Part of a small language model's weights: rotary positions, 8477 steps.
MLP neurons of a small language model. Each row is named by its layer, matrix (up: input weights) and neuron, and shows model dimensions 0-127. Each number is 128 + 24 x the weight over its row's rms, rounded and kept within 0 to 255. Numbers have three digits each.
A block is one neuron, or neurons of one layer that tend to fire together. Before each block is what it responds to, as a language model described it from the Wikipedia text at the highest values.

Short subword fragments inside words, mostly j or aj (Maharaja, Sanjay, Ljubljana, Skopje) and c (Hitchcock, butcher, launched).
L4.up92:133156153160120091162159138153165093109134131132121110105137158134120184142114102112135167129111123159109117121143110121100155156119141121127158120160192103142139108108094113143084130153132181149101142117124105104087183129167110149107148096138111129160151162101158109132151153100161184113107170098155112147131129108151205081113119154147144087136115162127140131145108136128094158105137
L4.up152:142082124145142125104127108126126107139097090114094157134156111130141143102091132102169131177141087104139083106160163126156154133106121147144085147103147129165124069130096131113142168126149149134169136170143122135144118175114128090130065160088139120120160068149105153126128156118131115112146149149134099136138146076165122132133155135144126139120139101135136173108153164146138097119149
L4.up241:102118148161121112160110148137129168122149107121119141148093132126115153108133102127111204082150142105170134105127142113148101167103140105142146148138129129135073176132150097147164122111152123128157123112138160115096112112119121131075144113078141116134127150149075129119128178110148142135177130114147149148127112126131143132111127114103190146128155117161163123155131121149143103124159
L4.up298:154080135165148139132155115114124133149109112135135122113135130116095161145162119143161150116073103133154099149161094116143123157084125147107107137113124137149164125146128113133109117136131151165157068105113103136126145158112093078088124117106119143094097127129123141105156128135174159146180138140151109084135130121156112079112076138163143114131181106147134140182072140149104138122109
L4.up420:129076112100127113124108177098113154142164107153135135137097125147166127175130129064097113124115143121127083141137127124134146114147113145118155091114129119097097112156137094126121137150152098125126176124115167133152095130171148132139139098138112111115119124143129106135123129143137142139101185100161140127163100144084130104176085128139144107131161130130115145103163130102115150143115
L4.up691:107119109142131145137104118093112143085102149098083144148113143116146147147135137142154099174148115105110132123134119122126145153124072156088122115150149137102109147113111154147121090143086101084143171107153136114121145117132129126117152138115133092122172100135131148135159087105142165089091134126126149142135167103100123178105139123141137132150146140144148129136126153081150102129164
L4.up823:144125108092117127145190140114119106115094146094124110155102128096110157128144124138153112108156153123118115146135197078139129090138167153122136098118132154142150126162111136139106122127129117148161124148170160097147071149112145089101134093104109123149156097148139156160098109142112067136195145132080116092162124096115129142140135129106142114083117096091116157100119148167095094140116
L4.up989:157121138154089123087110159092123120130106140064143121143141099135170140158191145132132099161122157140125124114093131157113108144168117151125179112108086079098173166179095116139136135089121089104168113133130097114129108131121142140076126140105129126157119112112134113139120129124135116107131147122116165121114098132145138095150146112160128169109125157169166136114105143102100133161138

Final word pieces that complete a noun split across tokens, often before "of", commas or periods, such as inter-est-s, protect-ion, develop-ment, bod-y.
L9.up581:135131148138121096132118103116159105145139118141106144143148110148147132128122124144109097140069138167125130150135145135159109126107113169104077125086095116124120122122094142113127180093143117081132119152099165119131174134143165160123174084101192120109150147145115104134108103167140128111123132126131151063132149114099139129147141099144133072160089078108105111139116095152163119112108
L9.up854:112139112112133132129141080108169165142180113154106139125138122126112109147120082134119175182157115118117135117142146135106116125141138146138106125144105137164134151150113172129128110116135095114131122130117178112096144165174101158116117135136113159164147154107098191117148103074119130147113134174083161089105088134131141132116112084119130131165140129126084090122075141144119095099147
L9.up888:155148143123157139111141124113175136114154147153108169128130129155082140144093078111073116119170098102154155151137121148138150092128111115140114124140116123152120143061117123119133191151129141138085100112137131128117111161161140144122167120158143144173146095130126172149093148099126126101136165151099112121126116139105099111125139169088118131123111109090137104105107123180154155109108
L9.up975:115132181103130101150096140108137106126181124091111131125124157110114144144132076159125140147143115095151145098102126166128123129084136142157125185076102072107147151126159113070134130130124153110130104151126092136128104134140147168125134132113133153125154129054090098109121151155136174174162091154120165114137138122089149113136140118145139134129177116125167105071101146155152118093093

Closing fragments that finish a common word split into pieces, such as t-est, vill-age, clim-ate, secur-ity, plus "of" after "one".
L4.up280:165086175131113137140157128125132091111173122154127165155162124157085131110113071083175107102135125095140108155128115139124119101154111176121104087112132117152101147119155133139118100155148136129141147139148085148123102145141147127100123153146131087106176153112155112137134118139160178101152127124113147080111133149130145120138145133106143126112119107123110094131087135147146159147138
L4.up376:162100111155132147150134117129132131126096113151117111132148120100097130165107134113151168176123145122130167125128150148077170158125128106119163141162099138176111100112130158146086111115126118123093105140148153077120152143108112186097150152119125178110111115120073118149124152091142144111099113172112126146105091138130154133118128132114157090070124161137128105163131088126155122141101
L4.up436:139109153081089169113164118133149111122141170142104118107130123108127142130145142093145162062146145141192119097126115123147188113155121135156151127128138151178141092099113117106125142149083111145092106136132125119123106118118127150115137122123154139129136157134137158161118114141160118148156154130110149132165135090105158119079150101126181143110165120124142080121117122142140087131106
L4.up474:081141151150141141137146152155138137153166154107119137112111107125089145117129108090101124124123151135143130139130156146129119133105164113135141174111097138143116108160084143116170167070154053134126084116162138095196144122134111133151114126113095169124125156148148085135155122134153161139097108096147105129131151180119102123138129070141084124143154168181147089140104149148133142126127
L4.up532:121155116096141118136114114111150137134103128117147131121167167146150120133127122142144134125168123138095168113133090144137142094148174134112152124092100131108144187099179141068171143129140154129134116116065117100104122147168096180165133130129160142133131120151127116106122110131151163131112109154096101154096076121076110148099100102130169109078138165114125148110086162154096123129121
L4.up602:142136147099131147132091117150142148165134089158108147110143123103135099172119144123127137134150160154138190088107122127147107124114083118105150112129080113166073181131160065104129121148134141122095099096108157133146107132194096152100129115151108138124101164112148172100096080127119140131131099106116154148131072154097139115118146097149136154137124108110138135108121139148090107099176
L4.up615:133171146130131129163159153138134124127162091128141112139125127158111111145103088093118120120140108122130186118112165134105119120137123097109129130105085121172140098120122130117112127117098137179109103095141161129155066133121137126120127113162171090120139118089113128144131132135170180139173108130118153118136151109105122113098131154121129129176142162119147095124075164069148130143108
L4.up946:132116153138082145128144129161095141151134124167120145127122130105109137066132111144144133123105149154075124123116111130099111122159129075151109090133136152164151141096119154150086101179071103121127115129134132126122122139136122121139132143116117165159130150135120177117146122082138093114079167096139143133116121152127101173157157109140125099123091158135122099150126140124190129137141

Word-final inflectional suffixes, mostly -ed or -ated, completing passive participles after was/were/been, such as recorded, demolished, nominated; occasionally -ing or -s.
L9.up60:140078109123140148152122119127107116145099140109107182089172124164145078129131134132129148133131165161133150175125119144151148099104125194123095138079102108135156140106119118128140161116161111138150150146130109119140096126131149073122118128093155117152155104109132114121132155145123119106131122107112136101087089125168113098147121117097136123132130164114112089113095117140106102101155
L9.up451:117073120094120114138166136116082125096091081115131130163100134113112155176126167115128159111120093127117095135092141137138134156126105111155144108136103143127145166097151093138118147131082146099126146116098103145131143122108134105144167157178143108175147144104136159150100130133090141107158090123142128139105135119170140134148111073147101111157158101122138069123124127153142135145114
L9.up470:136128125092176116139137164165109132131108115112102145098103153142148148158119088126142174139147159123112123144126130147125134084080156168106105164113122112127122150123115132106120164110113125103173164132091136110158158127106157104175147186150166113122171135116104140130129096154142158159175098122141103119131098093150136106134118150115106089134105151147117091121168138079126148144109
L9.up540:105104149124132124098157135127170126159094179154097164133133137159182090138127102079175138150158144115116118114097154123117146101108122120119092142134131067127114158106106132111149112128160105114144116147130132095162103141102113106156136113159168127109130121142115118173138140125144147168094110139106118127129088136105165163130127120105169102188139114095149118085113153166146130129114

Final word-piece tokens that complete a word split into several pieces, often nouns and names in prose, such as Cent-er, s-ong, Seed-man.
L9.up65:110151200140116111125074123145179111163137186141169100088103121176140102172146093096125137138153111136129141153101126166140131133116139117135118125163120146114147132143156171152159121132107127100118106081146098132139110128142124103145133124116162113081135166139125181130104129130146085122118119160149156112145088179134110079126121082117132135135148109110127125107059144157108104134096
L9.up201:164110127113160143173123153107177150135124155145100117146133110125129141099145115149150127118126101094158122107122107170160130132112156075109170131155102136169080093130146141139126189150178127108139155141142183082121157129193103126118129091122110148129103134113129159148129098122114101118095122141108131120121097139090152102147135114131113150135102136107159101162101107152099098150072
L9.up247:153145140099137143155134142092131169137170108142147143125155109135066150096082165112114139106126136121123122157104095171127122118130134144159134121194134157095125100147158147131129140137105122100154181129124123099116133167147142133134101135138138131151124081136126134038136110096138123134073108136124113120133113124136134095106124076127141182155135136138124126103111091157156094141112
L9.up760:156150138130102101100137139132145099150170119144162141117135115174097140126127177137136129124135136145145164096132110130131100114137100103144149156124118195130170078110154141124119142135169137072134120119198139113111121140138145141091155154085145146130120144117129143146127166135115176119183109162107114097104098110107112096092077117113149149113073155119166099119104142106140126122079

Middle word-piece tokens inside split words, most often "ir" as in Insp-ir-ed, Esp-ir-itu, m-ir-ror, also Qu-ak-er, ch-im-eras.
L4.up143:117111113099178163130149154103135109150097115101114147138140117164133130127153107103150155106134107127127085138156121097139123093117050134140136161133162125103129063096126155132173112105153151137119130110113132130112103155175131166091093126146070144134106119091152142094115127150119118118087126152109150147122141160130140194120118136107142156172125091142141137157116146106107146150104
L4.up185:137098109151106146130108109149145139123124130136111143099213120093155132126158105155135141142129143169148131171141107127198123124138098122125139134123146108110183107130132082096138138166168175176158116132101153094143113144130131085140127113134129148110094127105175158129190109095108151084133149145112118142119156103127108119097105084106069111155191132160166126149140129147108130165104
L4.up235:161141088095151171122118119106141103129099153125123128132160125118055152125134109077159124122133092120125126119172089171165121134162137179080160111083143106132149167128130150134153129111153125106142173091129123116160112133186134082082140112106131095135144113117085146129087137109116130085098107157101132094106099121105130116094150129159112112145148138124111148138158128168105130135150
L4.up569:090114104158139129116132102094076113124085118170156082100145140139096153173118107150116128143100133111134079186132140117109069121147172132158161085110128119112148103173140123136142148145115127155090078186136106125132148123092159057144145116116176113130103129117128105127147132117099087129113117161157142160151112091101143139109125139130137141116125120153154153154159144182109153125094
L4.up591:146095085168137121106087145159112132129138175128117121116134133101135117138135145186160168143127089109108158084140129136104093112163123090144149070123102150135184075143122133099142141109135129136150110146103177116150093136148124092148090072113147080125107104173115147131088141166068058105131118117102134091101151126121118142084131114112137128182122121164134107146098137129150165130131
L4.up718:161114102098112135095117137122149132151145135153152133162172128103140122103150096115116113142110095126139119117125127142131139092151118116118127079131103109098134104087138117125094149125167153112095159075138131135118109165144133133123123088128151147128164114147143141136185114143169099076123159133100113113059138134094111167133093096146110133146156171094103152152126104167131116065128
L4.up821:120138131138036107155145131135115130117166124150094095107137170144104174098121103141175133133131147152057146144103118134138133124138136139138147140140139153105136135174118134114149135137171143159115103110141143095128112188129159082160063115114126119083106115146156184159132121123117104123143120125130145158120103103085108143135128129109117101120124129137095145132091138106146164114134
L4.up863:167131115131096162122132151114178073094116124106134143150139108098102142151134149140114173144136109133184072131127122107129188137103099114129145093113165128118139135123103119079155156135160153146129124167085150094111126139149121094149142115106138120118118134171128134135133131127135121114113136136138133140087152156119100165126110088130141126093124127122160086141156111101163124127123

Inflectional endings split off a verb stem, mostly past-tense "ed" in remained, continued, joined, succeeded, plus other mid-word pieces like obs-erv, Pe-ign-ot.
L4.up14:120113133139148138137133104133127138123139112130145140126122106086169117118149137114097085132136122136126099116115099173100155154109124108131083124163159121113117118127090085131139126120177160143091156135119111113140110114160141106126157103174118110133133159162134113134090111109121126127109087177153132119133119170157157111113112105130133121161111167081053127102136136142137148111108
L4.up91:148106140100131120109131167126146113129121125121128136096118108130153123106125154115117147143139121139137158124100157136090118158118098147120175096159119123126111063101133121185119110175108126155089077122090110122131136131150152129123126094162146107158133163149140108123109103087105154133153106179137137154159110170135106109102080117138098115118109141153120123134154130119130138113099
L4.up284:148139134133097093115143109133126128155119132111090109117126066081142144167127129088121121135132153143113102106139167160140162160169131092118130145131108118123080077113121153070108138104127104141130153159184152124129157156126191126109131122158144137127109117136135139073120109098163136105099116102119133121140119103106115096104116149129122125137120087144144140141161132150140085138135
L4.up352:132133143100180128118135084115120146128079139118103124095114118137123151126182169128180093115082118109116077098106162129103159161119159130164145127133133116117139145119168159149120151126135113146151156196120140094142117124138139092130130104129140123081077116140136065105086100115160154159173133164152133083107145125113123168103108137146152114129120147141093105113118140129120104114163
L4.up373:123166146107096084091136147137178174144091117100150145076114113133124131150096153127113142094097125125122149110085174091134131150155095118095177119086116141101098103135162141125141127172185104161145112113117117114146149154140144127158160151111145095104119116147085126139092137129154118130124123106128136109108095122117157103129171109134113174161180125153159101135156166141131141055168
L4.up725:146122123118149137116097137107164096094138136099185138164138100130120114112144153146143158128132141160118124178138179121103154144127122112119081091114131130110131114149122167098111141134165111155145155137131138134105149140128160120143102096076146121099185117126104109119117175130125109073055151127105121139111105119132136165088140101064134117091137158184108170118138160111163138109150
L4.up890:123116146111116131120138161137120123165098152116110103080120174130138145155136171142141143142157111160119143145095116157114157104120091134117184097123095082173170109158135135143113155111146111126134153142156129102106112097144150107113125082148123129099144165125139104101105110167142136169121144127099077160136127142145086097125138127133106114150130169096121106142095169129133153155138
L4.up940:125142100148206146110124151110156124128107164165096152133135114109161091138157124132154118119133111111130143146181167180129128122089129109106099111156110131132113109089139114096154138137134143136131164135138115128168155126128099147112104124134123100071107120148089074111119115116127114090097178162131123062138126119170141099117120151141105138128133122150129128133123112102135129133161

Suffix tokens completing a word split into pieces, mostly -ing (riding, swimming, building), also -ion, -ated, -ly, -ess.
L4.up354:147064166162086111162128119107090139123152114123120091114140138113156130172165101134135126126113117156099144126127096147109140139140144107168110109092131137090137164128091151145132133124141123146167115119127124150143119135143122147173120154139105120143124131125115133126137164131114153121107160102147102091114147153101148075157106137130123148161092112126143118114135125144160170140119
L4.up456:130102117139111094122100141148171143098118147090070133137135114158138133128151125161119136132077143118083103113131129176129095154114104150113157157145164140151134130154159123149128129122174132078103193089142132132111143124136172141128123136094105136086156146130101102133100138152124106150083136160181148167131111119128102167151160068131140153202104126111144156121144154148149146124125
L4.up463:117110136152082118127105096156126127141101145131065125087147125092148118146149100153139121093110129129106158165155156123166176183123121081135132121151162116117115134110175130131156119105129141105115108134118083105160125109113168155132120131182142148124104101132166144111126200169112138050118141145127087083135141153171114128132127134097136138107142136112112125154128092135171121125082
L4.up585:121089132167103147166152097137125115140154149124098125135140120086162104139164136146094130131103089136139143130143140137135167131143135094112148100101184157115185152115121136184109164138125157161106154116133161125125101135116129135165123114094146145110122099140113155092180127140137067104150133081142071119139117153118122091123162148128144147099106128124115146110173123113111142150125
L4.up592:111174166175134107124142113129086161145165120125135146123139170146099174128118141124116160161139113168106146112136115159112158177153134114077138164162122121137086118143068151124121124105088113108174133138143161086161138124140141135127135125143108114140135127156151150120110160118096165154106126130126085118106135154108162089118132115108111183144133107158144114126110150134114127113108
L4.up631:095147084146120139148113121159151121148092133170120137132142098148156172102164114118091126167111135144109133182114102132110135131126106149146160106093128117131163138128127130153154130096136110156176172133146167069145162166138143117151090091115142133144127137095152118107110080123135147128116112103117127120111137149145128103151117101106147134163106160129122126167132130114150099158089
L4.up693:099112103160079085146138117142146140110177122126131142120096115128167143144115147121161125115146112162135147145141117168145134132156096122109137140134150136112146157131125141154146154117149129078156157156121148151117115143102184101162122109160102110155089116104126153110142165118104135100095123145143097111090152110117106134124122157111112165124125153115081173123112114144134131149106
L4.up831:128131120135139107157147127134123130113172112120077161142144090127136125131094114157110136123132159176136126160121154122136127143134167101150102113106126112137099143152168153187106110093129144102182111109127132132117095117121094138152090159123134076160122135162089130142132141113102127124097104139136150146096113159122106110118162141110113112124126141104100143103158130123127181100183

Mostly the word "to", especially the infinitive marker after verbs or nouns (persuaded them to attack, has to worry), also word-start pieces like "to"ok, "for"ced, and "for".
L10.up37:157096156175125134140150119140101116160110139089134163107133074125165138135114114138122158156163115121135157112122187117102094146093125148141079143115137115130102058137102129157150126113119139115124112159182127078129076137108129120108131133125169133086159144130176118132101119077104119096131087165123174080128106166121122127164139135157136155132161127101156147115112150126111149085122
L10.up572:141143139132124095146115076094067086103132116169148116155165144146128113130126106127103134100139161115103175190114121111121104108117133120114179130111110141142121152132122085118087123126146134146136113142124144129130089131108117132137139130132158040160085172097134131121137116138073186117135187181089086129108129146151106131149134149113144110169144196142169163136112114145113137103157

A lone "j"/"J" piece that starts a longer word, as in journalists, jurisdiction, Japan; sometimes other word-opening pieces like col(onisation), cl(ose).
L10.up388:151085140117149130142151112103104150091150117117145147110136142091164137134120153126102095142159139098101113119133169119108164168103098117126103145110132144139121168126170102098154108159085097160126129143091075107104128123140139112115163075120117126102114171145167110102105177136132117091080140160126141106140154158134126102126152187145140134143148136107117169124137166182102134106131
L10.up653:101064152118108137140108119155095099142143119114107160148088116097140179204123108144123160088140128155132130110155147131136142136127071128122119125203139132128109131112123132123078124146139140163122145127130137121169118139100152107109150107126149145163159076173133153134119132138125105136149168158080134120158098082147147155120154130169146136138162125144123139117123127126130089160103

Fires on the word "to" (infinitive, week-to-week, 2016 to 2019) and "or" beginning words (organized, Orphan, Orders), also on "ot"/"ill" in cannot/will and adverb "-ly" endings.
L4.up36:115110125150144157108120074103168133130138150094159167095142103090136135161117063090135150160122140130110151120135158107133170154110153123133175142118129168152140095135142133111119149092065083143114143121129128079147112135141136116114124103153162097127130080140140076141091173109105150120144074139134137126115107094118087100131099158140099167123140128158109107148172133132109093090138
L4.up369:093132150103129105144105143128139159145130103127110095126151071143133154091124075141146126129111142142122147127165120130143088137160176108107136138155101115134144125127139114154115136151122125143098084166140163079148111116143122156110129168128089131162131108135143130169137125101135149133126136125176191093095183128099139130139096102143132145145128138085146123174115154103113098112096
L4.up529:123120122166147117140126130150161078143132139115185135154152156144135164126123130102098117150110115116137075152115140116158102159121096135099155121128140114140147129144137132152128176166160135129110102151105118127100137127132109108141105153125155099164125097114117105155144129140146121115139134133136152096125149139139087081100120167220137156126106105126104152122140156112109071112075
L4.up605:122108163123134108145118132150143151123135148163111137168094141107144152121123094168202100118086129141136139113142114150138095172133140139128148155143080141076132139092101154125141138118101152119146129139124153118093111094124094130126091137194151129157084136110136083140088079126109156123177094138159122145121127162133123092168112079125160093121122166102133161124113153148164115094145
L4.up609:155138135141129150119137123115112112158087143124148140145124148176081142125109142128110117132099170079155098135139142076159166107107152143100148146077163095107118127148135095122089139091118144132141111111152083100139112143101128079130106113115142117162116080111161165135142093164124145145165156126145133142105112139136144176126118137129140096166145145121144095112207147102158088153160
L4.up663:107065154100086109184113110161102126084147094131126161135174114118146097091116131092131163118164107098139111147116128094109090109166141132159103120141083154124107155152191097148071162152135137119122122133145213123149133130151137116107154139096132144153118119153095136126130118143089155146176144117144120132131121101159098110151128085121149087108154069109139130159102125144143145153100
L4.up787:094098067086122105132138131145122128186162112158144172176143159165152135105141138141104148122122126142121090113155140103150117158110123134138159104116139132068160131103163103118114144164147124131110152107071154063122122121160106169113130097136085076104140109123138136138144141132158142155128141118094097120086128165138110104140118116168126100113175175073121102138111124133118112080100
L4.up1011:138121097098132116115125132166137086127145159146116137125127138135146130107151164132122097173105154099123161159122097176140115122136140142093098158118088157156104150118121151132110161148151111120152132119181125126077150116116146144128117138094092129175119155153108116139092112132141136143134111131158105127158108096101140121123095110163123143101094134133182100095146143137153120104159

Final word pieces that complete a word mid-phrase, often adjective or noun suffixes like -ical, -ic, -ant, -ish, and possessive 's or apostrophes.
L10.up461:134150158137093170147151125195144114174134097111111137124084132133145121128155127153118138127123145153117116124124131128128126173121123081087145130123157160099124121127135125105161123188152138106137117128113128109127106180150176167111129118113185122121122137137118125117122140091111066162100143116090107137116087134112133148130174138128127121140122134105092104129096064098140106122140
L10.up527:113109133129125128136134086101088096141144151105134134173155138117086145109142091118104203148130150126130125150090124122147136183134098120131163146127154152188116114148129154125121188143105117113105081111105169069170101116174129128150117090119121118123140140108137152115150112099141122161130120138100079105124123131156118132136131099129121161151113141115117172085149150101117118153115

Fires on "to" introducing an infinitive verb after a verb, adjective or noun, as in unable to, in order to, failed to; weaker on modals and "not".
L9.up193:164123135132112151112063146136115135100155130167118128144099103140158158116126145124126166148184114081111137114131131110129120137167124121120092124158152138110102122112161125119143127150112148124131093158097168083149151133088115148120114116121120100135142145123147126172165127119121143109129122148165153123125070117122136151161144089152107128127175142143146181148138170142094120090126
L9.up194:170123130081120155111107106126092135105135119123099126115117095144138137117135097128167171109148122090116136106162147107123142155119150138138109124138131141112150131123152126149176125161132137110086098125167148110181123100083115112149122138129126086147160098134144153152155136146121110113127116162131134128126117125129094126148077109167097097121146123179110167116149129121126143079087
L9.up890:139100148129099111091094164103120157155104113149127126113158111092162069128114118136100105130113128129136153162110149101112113108142099143165116105127124123114146135176147127159149134144103134120137111153123139140146110136127075107158126186105140135112076153120119145107139100143147146086101101138132142110177168147127123141132108056133117165137160098121089113199132081107167078113116
L9.up966:153185100118130124107128064133127127125147150079099125117115107088178136122097146114131178164128126132111154166130138128164167106104157130158078113160175126115137107133124133126117114183146165166106119170135172076146150125137090137131082130153095089132121084143136152091165151117130129139160129142161128122151103116098110135177131131100147096153137149154139111132147145125142154105135

Word pieces inside a longer word, just before a suffix such as -ed, -es or -ing, e.g. critic-iz-ed, pract-ic-es, acknowled-g-ed.
L9.up255:140120119143123130101128120140072133148148157178105143121179161130150093133157107072130151154135154126116136137087142162129078094159113134122079133120111142115173117119127137111135106124129094088139127109145140130143182121070115106144128152088166122116120155127122144143184099118127107128114142114105094093126119128105163090138117110153145184136158137104128092163141121130103120169124
L9.up600:129150129106126131139072140142117099142111179177127173093121113132152125122138147103154142174128112094100116126136136168130146130125124152126138103078129093151133143137153180164097104149113124095142104114131074113148170165111124184089110156147159103152140145123149121109165148090142145116107148156146085119109154116134111107118143073082133122134138121154145130089114106119129143102109
L9.up772:150073156127152119140079079152119146094132188147145150099119128106125118096124153085136152159143161154133131074105147132122099084124083149112147114125110132142177103166136139132162079154100139123136152138149129122125149168127114143155120123130163141153104125131110112165165106144116109098109150163094179123145091153141154114131117119107117130194145118142122134130142122117094162146100
L9.up938:107145137125115125149093100173117136148187139145133161097165115122158099093155122140114133162132119120106157125100135079145148073129145116195138114103121127170143141089149131157126112120153091164162109075148161150105155136080139083105109153073168147128152143159096118088128106161099117125093109136117131094132161157139171154117093111137112103130109121156126147148143110158084080108123

Final word pieces that finish a short, common English noun or verb stem split by the tokenizer, often before -s, -ing or -er: thro-w, gr-ound, mil-k, truc-k.
L10.up503:099140138120161161132102115155109080137113145147094191131127140116122121139133139102103157148115141104157151151129143146118158147122114110116143170102117111150150132129140190136152150150129115127093127139103137102146099134109151125146138113089136132130150122091125133132133151143176108134083138091124080109102127132125143104105142128112185155134093108108146111168076136118140084131131
L10.up509:130145085126142143134135100139169102171131113137091183112120141134127111140135119128122138144128105105169159124145142210128132137140117101105157091091123135159153147113128204180125165083125125135138102129079148101136157122167107153155148127118101161138140130100128149140098162091126112118091104075115106079135144132141133129103150122139134145135125124107086101150089157142093096098127